config.yaml
n_layer: 14
n_head: 4
norm: "layernorm"
norm_place: "pre"
bias: "all"
lr: 0.000177
warmup_steps: 259
decay_fraction: 0.426
final_lr_fraction: 0.05
MLP neurons of a small language model. Each row is named by its layer, matrix (down: output weights) and neuron, and shows model dimensions 0-255. Each number is 500 + 50 x the weight over its row's rms, rounded and kept within 0 to 999. Numbers have three digits each.
After each neuron's rows, "fires before" lists the tokens most often just after its 100 highest values on Wikipedia text that the model never trained on.

L10.down850:438481588527427525479505461456394516552536493459543399569408490456491519515543431565574451536408519538532511564559480533445452482489538550556542530508510641422493508569623417506420462569500486482509512424520440564568492477468482555560538412562479509496506498494485506535620554559510362569398455495503543517542567480498453615487505431463445625401485582632530499477538446510510455508553496463515490506552411403455473483606551507458480525495478444399479532511537530533498477500496492440491521496399508553477535489455601549507436508463433478485478566468454503482443407474504498533489584590555528491478494419508457609593439459458404483511510546480451487408552444529497471433323452475503514525535545422500490492471391515497537523502536562452458482417452492561529506447534518
fires before: "-", "\n", "\n\n", "omp"

L6.down231:486515456494422531444421524524508479536469484443491535435494576517540515376473468521422499463500495456459579499545430523537495482496548469461454441466500474467496513484483512550574478510428526471502440453520532527545498518496536489588538570483526474410561451523520511589487538447478515449461447495525470393523473428536539439607513556497466540348459501556458557478492485484346526481531545503530574538443435557603522536459491503492557508523556438523491522542567467459556464541579339522438500450539448478475462493564503590381524422494529520572406472469504529449508474457506514530386488512567499556500466479536488487481540476458409463521547576447568469573471447466486547469436513430488510419545562507420454477522409348519527587556541386463502542368524423504500564547486429
fires before: "%", ")", " |", " (", " m", " Id"

L8.down689:517508492543635468472522541497533511521471479554473504500495499509502510510483513472528499480524512451486539533482495523460491525466524522459504471519516515488487499491453478486478522506500512507471514512506503505523507499699474491463528466457497543492498475532481480472512503411515498481509482471504516481515468512460496536508467443512479474999477509472509476485490505464484580480538545518476486521468494490508502487476456497453499484491497805514526502491501500497437496485465545504505503503510529466485493490494501500468485525533477471528527515523528483482541505470523523517500488486242454472522507477489536529455503465478455482474560513503476540544509545231485498514999489504495478493517493471446517487540493527494534553505500477529511470497494491485487539441532531
fires before: "="

L6.down300:521454478524585506483512483503574456432490428489455517598440434522461460500513548528466506583508545520479505437590403412519523461458476633448517444610577589520465515500506579536493496542560479524560573523524492437451462484624494448469434465555525506430478586521574536560616604470560556504478470492485493508523481452412512527381560491539532514563507470535494533431527553515496425476556432621557462612462573508460431460501485580473551593537619493348546516504485543472559538457476515455522433476501511574455490414547545455505530436580492414470478458464534496449602450404526480439453497520394483488472544537436503470509574453479553488557570560552382478568481489485460484553552487426494452501551573448479499441493579471511441413489510464535442497552521458467426572411547504
fires before: ",", "\n", " (", "\n "

L8.down372:493491497521706477531530478504500521504455486524468496531505514549456470550456461479536528467510504503482542510493522466513527538505507449483525480477537501492494538503505461461476457488499486533528520507495474501451485507613501527482495483520519453454553483500453489484547546502487514524485488496459476518481500515486535462471469499504435504910461444483481504508498494504457571508493485502575499469488496543529545462498485495484480466528498863516529487478455518463499497504504496501526534511511495491519509478512508494479469459520478503515502497547527489479515523546509471508487478477286481451480468477501509551489517516491498502468668485535483507512495445274520446510999504482526455516514463519465495496529475517492478502478486489510484468489531532447516493504539515
fires before: "="

L7.down308:511538580521503469492426500412503482452470522504488399465452459516449556408517463462560541450439523559507474547486587466591523445440384608478413526470511563521529506525432429497533542558400496516473522446480533522446548548468501438491529508432526588537444538487494518563494524542538467493511491473370571413476574463479458561535447527490574486636466525555552441485532567534513566521523476468515498532519550404444553452557452528514507482451588490465471518485572534345469531504406447496564472485486472454546460548493458460487471530467534578553508448552501512507431510550513530474464575520440518502556610478573501469492569557444488497553522436438463472549500515443601522490488487518517516489476462541556512516512470403460564403377524437535458499533502564530404482390512464
fires before: "-", "\n", "\n\n", "|", ":"

L7.down102:608440457551547578485516338472552496501605522422419474443568510470535492499518571492492496557504483510447587502502436477553511440526556494450522426501561568498615507497492439549497512389477498546436483552580530499520553515522481606512595454517489539397522621509431479512484428600416476507446435468428527502474565441480519478481484430529508462379463503471515539455526531416496461540447542579413470565521415531512564489528464505547483482455501530513522538439463541474514564478454597541498472426448588547421444496576513552476482477574534446515495549427472536502506571494414454468438469462436549524588466576524549540547451567448542507493451552427486528496544524470552482507454415613561475484472620520513465479485539505511416514568451540545550503429449559470462423533475448
fires before: " (", " |", "\n"

L8.down573:487581511514531536459537421459447519603487475528445438536516512478456476515588472499523462504469503540546528458458492447421533470493524519367514447438570463504483512559381452479499495524553510505549504440459531526493605426415435522499523457507536416484493477461441424468480454488399480514479493572477574502536424510434455477462554451496548584458502499471451471528503535494477514448416508533554474542530496480532549497505533517429568444473500448463510575495452467496550529465507506479477560463582445478552499404534451414492526518422555504498430435434598521407364527587562552553543589481476538557540464537589563452506519516400516509606483614482488552418457554553494553554492465497481508387468588501503512549477494555594500564460453401480442463503497474539524539474554472
fires before: "-", " as", " a", " an"

L10.down280:510481473477527503518519483547480581547463517579394425483483520534481540510480520463460576428513457560469440574476515576522568557568528568529525455553420452479447536530551480547554556475569412568500501575481502522515563527496552511475558472499594487530514481448486492541501416489424515463480497536493456405475483546501450532469434459484522496531486480561421433485554419461612477474516343553475444457528427481564518526612387497465512526430436525454541457486500523463505602595556496482535454436425423467508560531550444412444452479480535575509495622533511448513530502463471525520521471617519521408575428438517581587493509423508521526510413420491552535591480408600445558474583535481584559516503480507515471396513536472519472468473464482574501516504633523565522468563488538
fires before: ")"

L9.down778:438491484600511653462422437524571402482609475438539510438384492509524522503494538510512455400566470444488518534470428567477496389487443526505550574471557517505542498412515520547506443417505507508550507503483489453535509507400459538438432492536493454528489563430482584549523549451562559460499516471492506437484512530456588505461484476542524492390478619480507461435484500517532531560585533619456498451522546529532505398465581552523568621484508520440435516542473534437553421557514504476478448449520451401460555494480566502472518400509605567424461490493484486580594459446523476506493502526558431452478524519488492561471453419577480480397562451472529458540463558552549506533327602550533407511519574558448474487435515545507472492454484426499483571437457522482437430505488505
fires before: ".", ")", " |", "|", "T", "B"

L9.down759:526511482511455510528456430472491505494539477462445487581493451542554457548540545466484519481484474458537517527460578509568496586467592571558573508470524511488510468529510524433504411515515471567579404512581502475552457611472603536477445531374558499524452539571478580469582414392481479529556483489510497478446528528516509493491427528510460556432473502493545497424486436451421496502459453497532642545448547498389620509518451512532550507533448525480563486396453488546474509463537492414548419487603526511485442507573484467492532484488544562506482516501478548519523397429514483463560561554554508548517584534458519469533522547524484416451536548614525495447429534472535507592510492561384419471489407534551444408503561483552481484441552502550522533586471422571483465453467521
fires before: ")", "|", ",", " (", ";"

L9.down602:552471549513593440436478524571504452499508485482496420519521451453532501480462494525594487494468555451526576528569512507501610542533472415525528550487509505472468500481589555543514535451446499507482545419495497550545549480599504574485465415494464572497507546553496401521415540529520492444544557520499511491493401499407393519541433397500529626623521500543492551534486440550411550535495398503517489528493547509478439562528504490575468515472560409512447528464448504547525467464468502446400525503595465492504461476558480505535434504532468553412507426460492504488515528415481567453439498490355556462493602526509536487504475496549447477510498503381585419489552441567484578508350586408458609454485499493438525508554492484539514486548456546519499496532489553579453387446558530
fires before: ",", " was", " is"

L10.down781:519588405545608509456499544530505475506457495487517520427437483545489441482475501618501513574496476477568601532493473480500561493450471559571505477493550485527534378445535550479454482566426529553475466606468520517563520529547549532548473527528483477453506473539517356463471440501416553487465611566497535508512485514514558436485503504430506553606375485447587430475447446486518451412560532372530554516503448558515460464465476481472385435458545500502444527459518512527457573579636512479586527461408449522484466482515549478466454618532568493444510528393535528425464545557490562474495602539340478510551491505494484534480467434531589538466506500479496382549557490503489473502477478530491488569471564541487532486559570443514569457497539374499391563530451458438466542482512529
fires before: "=", " of", " =", " life", " and"

L8.down1010:446539473489564510484506571479560530563534449563456534469504538521465499451455475518562544484497435444416542502478489510561543532408536563449559464596546443510443502489481495499527521465508583555483556482513400471407536508560521549527492550512473555625492536446472481540562501592468522417555529581461554542527480556470485579497509465585548541772536537477542498548482550477513570458496480453403406513544484515510525573529459457495415508451437547458592571568473467503631513461556433536482521525543518478498537530541488459449437554487456476494506533405454495496478544581537465489514510570341484475515496439487461511472425542481459452511569475521553522462463443447535537464811455532444429554430437516510499539502511510498497522445480444516422494496533382473552543523495475
fires before: "="

L7.down725:493490468513558504464547496490514542472471488462473499561541518577466439580457468485496496587445549591507604498494499432462528564510532417485472542478548549493447525531509441451467463498505504596636513479505514500408455569536497512484491445554537456410613475503424482488520485445477561468433491484428485501485479495498531444472501542529390568736422416474492495555514527481437570499466446562646508487508509558521538433504497510488503432552521842508575492535403538447495480477494520523539528567587471416509502500457540446489459451535479503489508468532558484470484524542513469532504476458476446496457496469523503558471533479513518514432653472530494509515492422396473400523926527473451425513540500527500481495471469489471473493531484523477499464479489551414479489549543469
fires before: "="

L7.down1005:565514498491372482420482507526516501534412514512577464492609587519586476607475518510467461500556591480412501548495489473510449517487440447509516577524509530497470476470516519434475521551562371443543540465514505478480583443542402532514442513482544533474446574506487452415533552454484496558520566512475562529445547573586499569508523500486444472318635546532474572439497398466507511529435514494553585503586485484540527518433591389493485365525511406560484379478558439497571422493483501454378445506463399577565507554508506483536521611497419405412433433493456538505525476542473487482484498540636512435516504503488498502516449508426522578437500488481536498475524594501340422557399433520529567523491512537417544517597537482513566413516525544500431406460569508388486512498487505
fires before: " |", ":", "T", " mi"

L8.down18:507501490489691471506517481523580527471448466531473527526486491505491483544463474446509518478478517486453539503500516478482512498500518475471487482503504490504481516472451487468529489498504482510526504520499493508492477523651494513473497488465486520463526507499483486492526538497501497512519489502481491496490519489492511504469490529480496487986486479464494478504484499481462541484539531523516511478477503541511521466510494482483490494506512831510507491485450485508439495493490513503503517544505510468532516487512489467493463480511502505502501460516533469483507522511529476516521473465223489525491450500500520509494508524496482471479634485497480485530501458246492503523999500510529497523471486505477464505512502502493485492468492521517504477476500521500488506482520506
fires before: "="

L9.down163:495562605457539460441546495492418421555468523499431487462502552459426496473463469526503490479483487408484480552486544597486457507528522483517564541458602391492514509465456532419512524563594456427453479542498443503569507433523461492508533530491492592523420520452448479559481560570429521479474521522498451525563490497490379544458594454495546488344499514550505504438519454528603542517403423489595619441474438483541498475507510566496471469590502365548513474454508477529583502510533509473527562491460538455469530518535535550453444493471529506578434444492395518527527597578492536462489511586522531426440460542514524547512517467509523495518481507454499430565528533569558635445328519456523551500558574464464589612546498496495519461481394516586471552419530455544491492532446463
fires before: ")", ".", ":", " |", ",", "T"

L8.down141:570453549510604511500510552454509503484562471457460490498546431490528485504463488440532507498559517548473578510438515509525427462495502465449439517538524485462507491470436522529499497519507475453498468494482502512479456540656427512471534482426535587497530463542519498501450530462538513492509491558556482511503506548520507522476536514436493493925530540492577522533511473454489555556543540539430519560509539491561482503483433508478514547517501768495473521515469474527436460520500546494511519505534504460499509471452463455469419483445469511508497463507526477531548512444561459462568474466300495512557451499461527531477481488521483474481527528480473512502488534260512503552999481503473497470488521461458518477496542473528520528440458544521517482521481498506491561499498505
fires before: "="

L8.down742:527505494508659478513501478503527523494461495511473495520511503507491494532472486478507499521488509488448535492489518472499479533497482495456490481519500499504501525503454460457487491506521482496528504507474519491466486523669505504467495538486489501455492506508488498501523500477493492506516485505483491465474507485486519496494499515484487501999497483486503484491475499483468554505540537521488517489473492513522533488494484494498515490498501861511501477475497474488475495513494516497511507503500507495525499482489497484490463452543496471501523453538535502495513513484503491502520493491226470504504463494504509515497522500516511474473599489512488519519487446247501487509999510511517494520503499492486501500516487513488497496455487527491492472498516494466460500491528504
fires before: "="

L5.down458:445486465461503491521452460504448404498518481549572470425517481412511494431392465535477504561432519390424524543454597472495471433584476580486420457544558417490516549454482589474482531589471518480541463511585435546457595522614500552475525435484515474522503500453465501523555504453456572588435369455488505601634402543500452573532414500452507495493509489541466537514485541463432546504574610492521553470487511438391515417554481542519510533471465448511435554509497460484469443610526443506460480573482557503536482538489436507514485495461515582558573444524516551521546539424552477497455517631523556536593426457481395537505486528538553454437513447560658479494511467535551543474418489572473502467484572532498507438527492498518595425397452489610473540596575568530468499586507494
fires before: ",", " of", " in", " the"

L7.down968:356467547457421516520519493524450565595506412525507537545557520516532505484521530457475481476400489501478516526535508529429413472603467605555505495511423407443443414568551505531496507487516507489546497481428428505511517510568449507526528508541472550519492547373537523505496497448473511491439496555509460519462523518487428507534461370529494491466535537541398495461579503519547500495578436453532498492401488452469587499470414559581617509453408474505492480588503532510533601531525498556466451540519460459503520421380479431477503540390482638460515544543440416467498578412534434505492459584498559511541507530444516484568525523522537516501442541473520560461508495524500596454451466499548485515565543563423563454574510504546514556385446470464489480526631446566518543487411438
fires before: ".", ")", " in", " ft", "}"

L10.down774:494462460504576503446464532528493523449539538448452545500627406493540449489536567502488531535496467569503460513536490561472524532461555543534520500481461547536463511401610489511501537532510383541503461447521432423661463548402516472544458491549504498527477585500488567484440552478478527489449563493496505508576443516538460513493504415489618421455476545479488500442547502450532489522469509482470521511474555473460477568579503572516559504452509461421446537511510477556584472501549524481528429499533619521441527484473440367495551408463526467449507627514545541468488492487388450461528421518527485495517508480495464472470513489445567497560461550449523492537530504557479448467523541448422467517525505518483557476441478477478478498436506412589569501494583516565490457550512517
fires before: ",", ".", " (", " and", " with", " of"

L9.down626:503449434493626436444495531458570505528521502600527499542532526432551490550529501532529515523479461517644426499444507515407407525521509461510490500545477602400504540401466677497530461584457470495557518549526541496439510515460462517375454493372541467514534565450484486471523452538486470464436497479557542611586435412584523475483452417441493547516515445472470517500494394502585417511394488544495530497375539449375467488492454514503600578491446472476589537458516601565504436464511440512471486579540490561524533525483530470540578473457536506430504416422519536592496498481497554402565468416426486545479471484564465497480458492471515508524536518588498545530498474574474514538597516453475474462492414505503538484412531512460446559455423479485526438569499475530429438447525425
fires before: ",", " and", " in", " for", " to"

L10.down880:503460524517485501466493554532522503446551586463499556469485478583546598517441482491495505488619449585435472377506480525469489508499460474504430504469497438545524510503492585513525407463565405471498577569471511548498390593462468543515459494492519468506450451647441438489566556567570483529487541487531469437531628458438530528445546479414474458437503488588492485530476514522463548566433506399571484481500429546476396552516452533567509503454508422524499516536428519526499525652535537520583536403508445539515495478482525477445531446489387534514473579457489519470497503524541457505599469535504583535472414478550478623525583452542565553473530522527573543478529586561517491550436440563467574545457474434487588399439552493508531566527455495576536554522536450452455464527396477
fires before: "-", " |", ";", " medalist", " put"

L10.down10:484506558468562580555446540493504513516534538568513529377403481523532501507449451488538527471537443515494501563502452413506566554538455455509539503482532501491504494434459528571439512407470487447622484530505492573572488500569539556447458430461527459560495451454389595489433440557506500549549532463578484537530444470577426490450549558481453517524572585489625501502437489593605534492425492534527532473562515454523525555465540475514537511435576477510440473487488570419555478617436518549455510551607411429518582475540473500437427468504538490462461434447467471440532494492482457562540498502375523416526531530497454438411434478455543696493544513368492446505492489420543479408548559376475710446521519487511485546520562453544538503437515539525505458476493478426511504460479419
fires before: ",", "\n", ")", " season", "–", "\n\n"

L7.down437:608480460413587436485614477456531417459525541502487414454458575553422526480457444503484504526546397527547470585520411519537510469524472506445529404488508533451566514555476509494520523534480491550536496439518491471463512482514507583535508489478489489538500525587502518437493548530474583547552373414500470549564580542600538496497621615447531518679531453549447534556573477491481520589577521450512469611494467450511548603576399533533492488442437494572458512485446464503546484565518541569474462427500477527432401593601432555502511519508550578483417391457506471454552469442557540473534469456343530516560587412483544515495513531546467502489491429613524476461542482511539481415527440448504548587428557469539451573474454528535502567544529450487521522558506557408462524483557418
fires before: ",", " the", " there"

L4.down745:434513424504546557379549452541460534443493594484424539555453492419428588587579524581532581471430406517523584536574462501456567569511584413531536515502406494583488422508467564480537452521501576462516479481456458574505509452557509549485566469463559481433541537383602523522468557560544484559461490468470430511557466430456518437520524560446530410439485543577388519543503403535552440543479563476478547513441348510510450499590538456592521570559414462440550505437518512537571579472446483585424522521515608543438476462464514507545523519460586397567460478478387416468615491444557564501493481430487443553537477451527431436458537506504499480593583489524579424470498418524490460481442442510520500486485470505514389491484464544502473441488562499541502459523464419505480524508546490
fires before: " |", " of", ")", " from", "^"

L9.down350:524468508511490515481410451424494505498613571448568571369497532441512540510531563411506437429598561466520471495477484480597477490485584601487471417492462476517512432479544548430473537407432501423510503416414523536502488406504516470499466519476513490479492472523484511470441449481500540493490479465594468435585487504443497493464473446461466422498518517570525577503495484353457460498535500499527411586516409522409440509564413454560522435438480431469480535583529458467542523537460502462419525418500497494557412472432545464499553526480483549484452505482458501543425578538567515552508560542475567573613463496492515462542503503523554530497510474407478518436506531496460531459382534437489578496457491497544482489546524401438547557449475516444434531478454464554506551528443498
fires before: "%", "s", "|", "×", " |"

L8.down707:529488479522670480497508479492531516484448494512480499541484505504481488533454464484551518489498500513477529509493524469491469525485494465477518485477523492470491517509490466463492460507512514507520497509471491494452498496645473502480517495532515453451559494496449492512523533484469495511508483481492475485487509506482530490485494541480480515962475436484495499496483480485490571508526505507539480488476505537511530450497499474494491486501512885503524492498467502466455485520499535506521514517530490458517486498484487464501473471512482498509512481536533495481517513521506472511497469460318463483491471482510484515486512545500502497467657472517468516518476487237509470535999501472507478528484473519493487506518487518486511484493493498486508480483522509451468508532533502
fires before: "="

L7.down828:562477462498449484453521517502479535474484433421497456539488489548512483604455438454517450538463565541506567522506455398465447530529539484515488528500529484478467460523401445447505541517577513552652483511466536490417458585615495479461450492510475491475572492560474483548491446488459532474479492532433429480447500458495513491494517532555407473735444411504480518512481497434473579479577514619660435510508487562540568394474528479423500467465538703514497478518477525448467491473516543583569491513564495449546492482447525470516493361530500468519515446570557489462485546529523450521475454454570392517494449452484514515458576510557522471436572493507436536524455480429391452506841547457526414512512545425510409480520508526430486597519520515432512426472455559407402533529559488
fires before: "="

L6.down341:457438518510604434403562496547601515448506500529540448435495490473464502469439486494516538490519501515505482401553524448476542440450594401561536487482528536491506514528497448558434497432427529458499476564492569517448488473536511525500577459450362557508482568529498511450554496486534510653542490463552478490523480541474471520474428503502474468886541474472477482528484497492573521406466497455501442512411461468477490495549504479476474452541511620500487561430435465475499588445531472472536506483567421520522505509483513505434474573494526477531498490539518464483487519511523532532527537517235481533490497521502489435532514479487498441568504488546483432500540488399437511562847471537513477476467563511544399554518502503445559535443535465465576562473556573520548493468568573
fires before: " the", "=", " a", " that"

L10.down705:425469428529484470547463396435568479569472433400519539519487595440493597458555521479517518482582467537468476453472538497561478466443565472545463418547525586428523535530589554459431492486613448451525533429439458502610513543450451595528448474484598511484561487569472574485503461534598517462363615583551496439509472499397637524536599467502457487376498546435482478492556483407455541535461453547556516569541489473541496540507478530517513481450517405393513526498411508503596520464463557490490448461431450484453500460461479464443508489469527509521466530516529490410602564562489424458434482542559592506517579481543432612570621429526554516509480534527489494379565472570470541466361522474506470465533499503493501518498457471520552505514486542506563490530531495509439499428540507
fires before: " |", ":", ",", ".", " ("

L4.down371:523546408488555511504454530533493473518548438493542415465522474450548481541506566455471499520408548554626525526486491487503507559453474524525486514432547537487497442553498525523466483460518426561473524507460528512526567506497494599371551480479542554402536463547485481501509481481570498478531468505456515539467625485505573459442519437502461522469533549565586550479411448540526443483487491536432537494454507492505444438481512570472499500528488472515607563466387489508496648450491563471558487483557464626508493431512491530439548500502478471452486509583513502522483567543491518553500508520455433471549571541442411490492466419484536510482493519519545501447633604501453570564524575458547506474447468392544572450437440430501415513480475527433649511522532618440526432526460529
fires before: " |", ";", "ia"

L7.down857:434459443520452475436542490583497509481452523415555443519554531438581460427508421499539528518380504491422477421535444558478463426428598509543548423466484454475541564542535530570497514481461499434500482557383515405475495448418482550499427537502543457545501554505489499604550480480568535582455472560433555448490537509608479482469407460499485479418459475504431487493556512560511537461498449469419427525487448541547578402525591501457465542498505541490474558422567541523490496410464503500506466393565430546575457460472394539514538584364509508500551602497538474540490478429599462498441549475597412553504540522504572504494446476429494581425467419421494447535494500539512500521466496533483481388546480399501445468532452513561573505554549570477548510461562550531492392541550543
fires before: "\n", "-", " 0"

L7.down953:469477473513601495467540505473558543453468516496462502554545526579463441531435469499508542553467546590504575500512496471469567546499549403504493541484533553471458533519531474486490426501497512611583535487507501483462453535498482524518487458571547421442626484475420493479533514474516557486447495469421500520499463497487521442474461525526402611707399412481469490543491528504438536478420404533614511476510526575526552447527516475465472420541524801480608518498366527454523504470498476516501552575580457430514524508485526474492467505517492511477515485542537469482477508574514484528520461460462474469432513473548509538503519487519496511490679447534499474496480398427491417520875519477463457509516505562476483497480463505496457451542478512497501459461511526433473501575562483
fires before: "="

L6.down744:518392420483513524541489430491543426513492536522475556532469502529486587530478484534469508525526516456462502545443524435478524538469406532448413579487564508539564432512426583483551419470573516459583465525517475592486491512518442506439579510444490566518518510591454613599543490497453468506524555562546496442496504478479505490585482433430563440480512456464516560411518496466572583427465451530530518547463466504541545518470565564518428431518570431425486479507518488440561472521522416601531487432529473572479436431441624550485586443470556443484544632498450586450540437460467459483420417513540355467530514510566364479465487517553458466615573537486454571515402504485536505502521472512567508471516526469527445590572550480500470354571482478545428423545395576461479526411503505
fires before: " |", "."

L8.down78:552563541472532550424515434498373463489471534440449439467446530505472509535544461516497523522475468518448513515526531499471510528422523537459550532489535462488423506469522479435446476473435495513526511445486531548462492593408456486549518482452582449485461452539552484566488434419502445443545459461447470422500512491584493506556571498525547463449484517544430509550448516548597480484463472492549509488487557463494551558507435429435471428484548433536470402546447438461495488466528512446456544573467471570505468522599455543401601568604461563536551533561479411536500478468498537442485389539488479549524533503497539536444479483574537412568537522578494548490450554612459566397447520491505528492513382491573524441460481483527442523517485501477495452500377498500463531501452447
fires before: ")", " |", "%", " m", " ("

L8.down656:521570490468441554454449451509541552477486534506549497387512589455541599443576522422438464456591487418527530517545547566440421607545545515474528444497495568538530411415472559501592490476451431516527462534536439513537461537547570591575516483517428611518505454552534490649536494550408563460514450534413414520495534418574534473524603473526464441427465578453490603592520438490477495489510604550526514469452531453550581470590439504361568518487481416468511481428565439540440520520561482510474484428499452636502507548550469530454498468469625458454405517532493472539533388485459605479556521518577490475436480530522564480533467484497508509535518426458552471577475531411553438406468427464534519474559491506507499471483432593535491587528487569520522446495575465599430566497516500
fires before: "%", " |", ")"

L4.down813:456491460454579515511508394530540534538531440581598629435519357521503506544528495503451409527504459481520468402508514482449414466569444541495524512577554345589545497583554505564458490486479506521415439575522474547477503531512630505517448438510439481379440515512481540557479540536496515516496509517511478525610470524565523579509448485481447449542439551402557529466520517485524554517480521529421458515459511533457422496618419551500476549472520414463489481469452489498497474478510517464521521443509502509416551578554448516474538557492489585487511464457468530564485456461515423482500491463447439465564514525407454443515506398471555554473593530525535556549544456437522595456494405456528539495466566509599526450529486493508526447399410523487448541466477499505401582434471455
fires before: ".", ",", " of", " in", " and"

L9.down856:514528572520435457434493439460495566500470433534476534417534489496498463492602438517495483480623529553544461466452498526526484464505465489514416462534593508561530562450570454396536525551468454465482614456495522530484518494534463533564418570462472543536445466497477611487455536479516450506428510616586437513550530508569530538510504477421554527372522526482524536535497478432491437507457446516537581534460426482502492479436465470506463519570485316485442483549485629509568535516479533476554573495484557510432392531416517464523459591600494501453571494531477443490503454479404524451514456501622405441436553536474387578519446440515575518495512602495517434435403540500501383583321470437449456461541435497522453437511526526416552456539486528483587567501548410543533462556526547
fires before: " |", "\n\n", " on", ";", ".", ":"

L4.down961:517497446411456522531451513469512513483458547421468502511521536464516597507421588470518462476495537375458568485520459468567575443518452550485501426427525544548501527446484459448481538509550568528555412534469546484521437577489472460450520558401541529517400463525513539520515511465530536528538511402564498511556537497495503470507539482407579482446454558516523518497489485522570584498569485375516391541495556551502638515439558398517587546511620517462443522485548453465513501529595430472477436480478511418499534431564583619461524524465498416533484497506504497506486421417442453509483497471586455429452525519534446488496576499512465505418475483444479458490501514499618491517464474354504406478443527535523511530539471566514477413537494529492507573531517447474492475350453491
fires before: "%", " |", "4"

L5.down837:545483472572543547555525474502516545467436494485513539493522529523492456511592486496474568580352561475551575522537502488443562469479521542468507421481464548467551473567413540549522565518429500447403516502430463533445433469533474507555459494453494511475473498496593501520525504454534481592425534523443508480492474437499429451524488487480507554518535571560541504568521542473547566480506476432596542396496499509541376429509577470522484422529503423566521477528476583569545601513465555476521325513391468541541569483554552483459491454484485471469595463506474523495557482559485399394516507417540509461561413459461445445502501397534545442491495504449405543453538534503457504485393429566541529462544515452523510487498434428485497471475593549461532506547414477461565486460556468
fires before: "-", "\n"

L8.down393:498493485530587462449557505463703490493453523552440512478487468474458500545450477459529536447501492535523522518470483503472490525541539457510519464498538528488522569502469472468529471505533483553542496517556492504475459536606477536515510457501489479481516500493435494417519479517499503531563492466477491523510529506456528517478433541549479573902452500508490467490495514499441551445531500479484501469480476565491525481562496547423525496543560734474611542516416496497484542477512436507511536496530493486493520493505516498475480495481475489486499471478514516498468549512520511587500455452174559558427518469527495508535465476514465492502566505540498482469494465298473464527999462503484462513498473487522486520462474545572495511500472462537514485464541533532482576499553547
fires before: "="

L10.down685:547447600501515503465571498513439581546492431585505559534510480474512475495538545390460493565557444615550484525429501535517456424578543593416513530547459476540504480511498384522494610563602410450506508553470523475512556504519575396440476541478523443530434452356480565495528454528408582449547573512499438545573493563443527469594549442504530574362527504535533526545526453502429531449508491461569532590428531544601458497541474558499532473525459437472550609472565524511469555447548518572467423533469501514516438514551548495426548460533472446441505524475526519416480506511546535540457532560569452477580467494488498552539473456570432413477477468451532562449470446490450509495424483483505434422524440464427518445442494448591472540624547560450476479505547422514568504481508471
fires before: "-", "up", "r"

L9.down335:479563526634486617511539534509544456448512594533582500518447534556489503424500521542501495562598528475509519538453481467455563435420488438493530433461549483471510473617482402534549405503400467538469522494477544583495527459667460502559517519516392503556493542468525506491442583535535429518548601481502418512443540520572501630512552478443536487562455535508495536502478417485460468411473541529412459523510531478438438536557441442520550440469523429535482512549615462451571444506488459457435554518490371460456559515507407477456443518481487596488444452446484419515486459523493490509578449503421501444619497657591501411495536495497463566474452524422529499465501478487520562460343422416506488430440463429524495576530445540546483410433547552469579478475440577472554480459578475
fires before: "|"

L8.down415:468443497508500521516463501503454506432492427566514475513469519514558430476441482464525438479475517487525471468577462434408541526498512510508544575460466552463505445541384527429479507499545508423519543526458506446424483411534493539478427464558457473521438516609520463494510565505555436556522474475498459403528457581518519567520483525430504429723432500445540527515443526451650519486471473538538450480481528473466498506454524542481493412462594547503516468500520574456445456528563535492483441450547518485488515545479468519432354469462520481508497520496570451467458490540515430533483533462345529540524503506572492463431481454506477479533615482496518513561512459465439535515761515497610499446474606458455363483539533486497482542534475547496532460470569579424486528408463553
fires before: "=", "\n", "–", " ("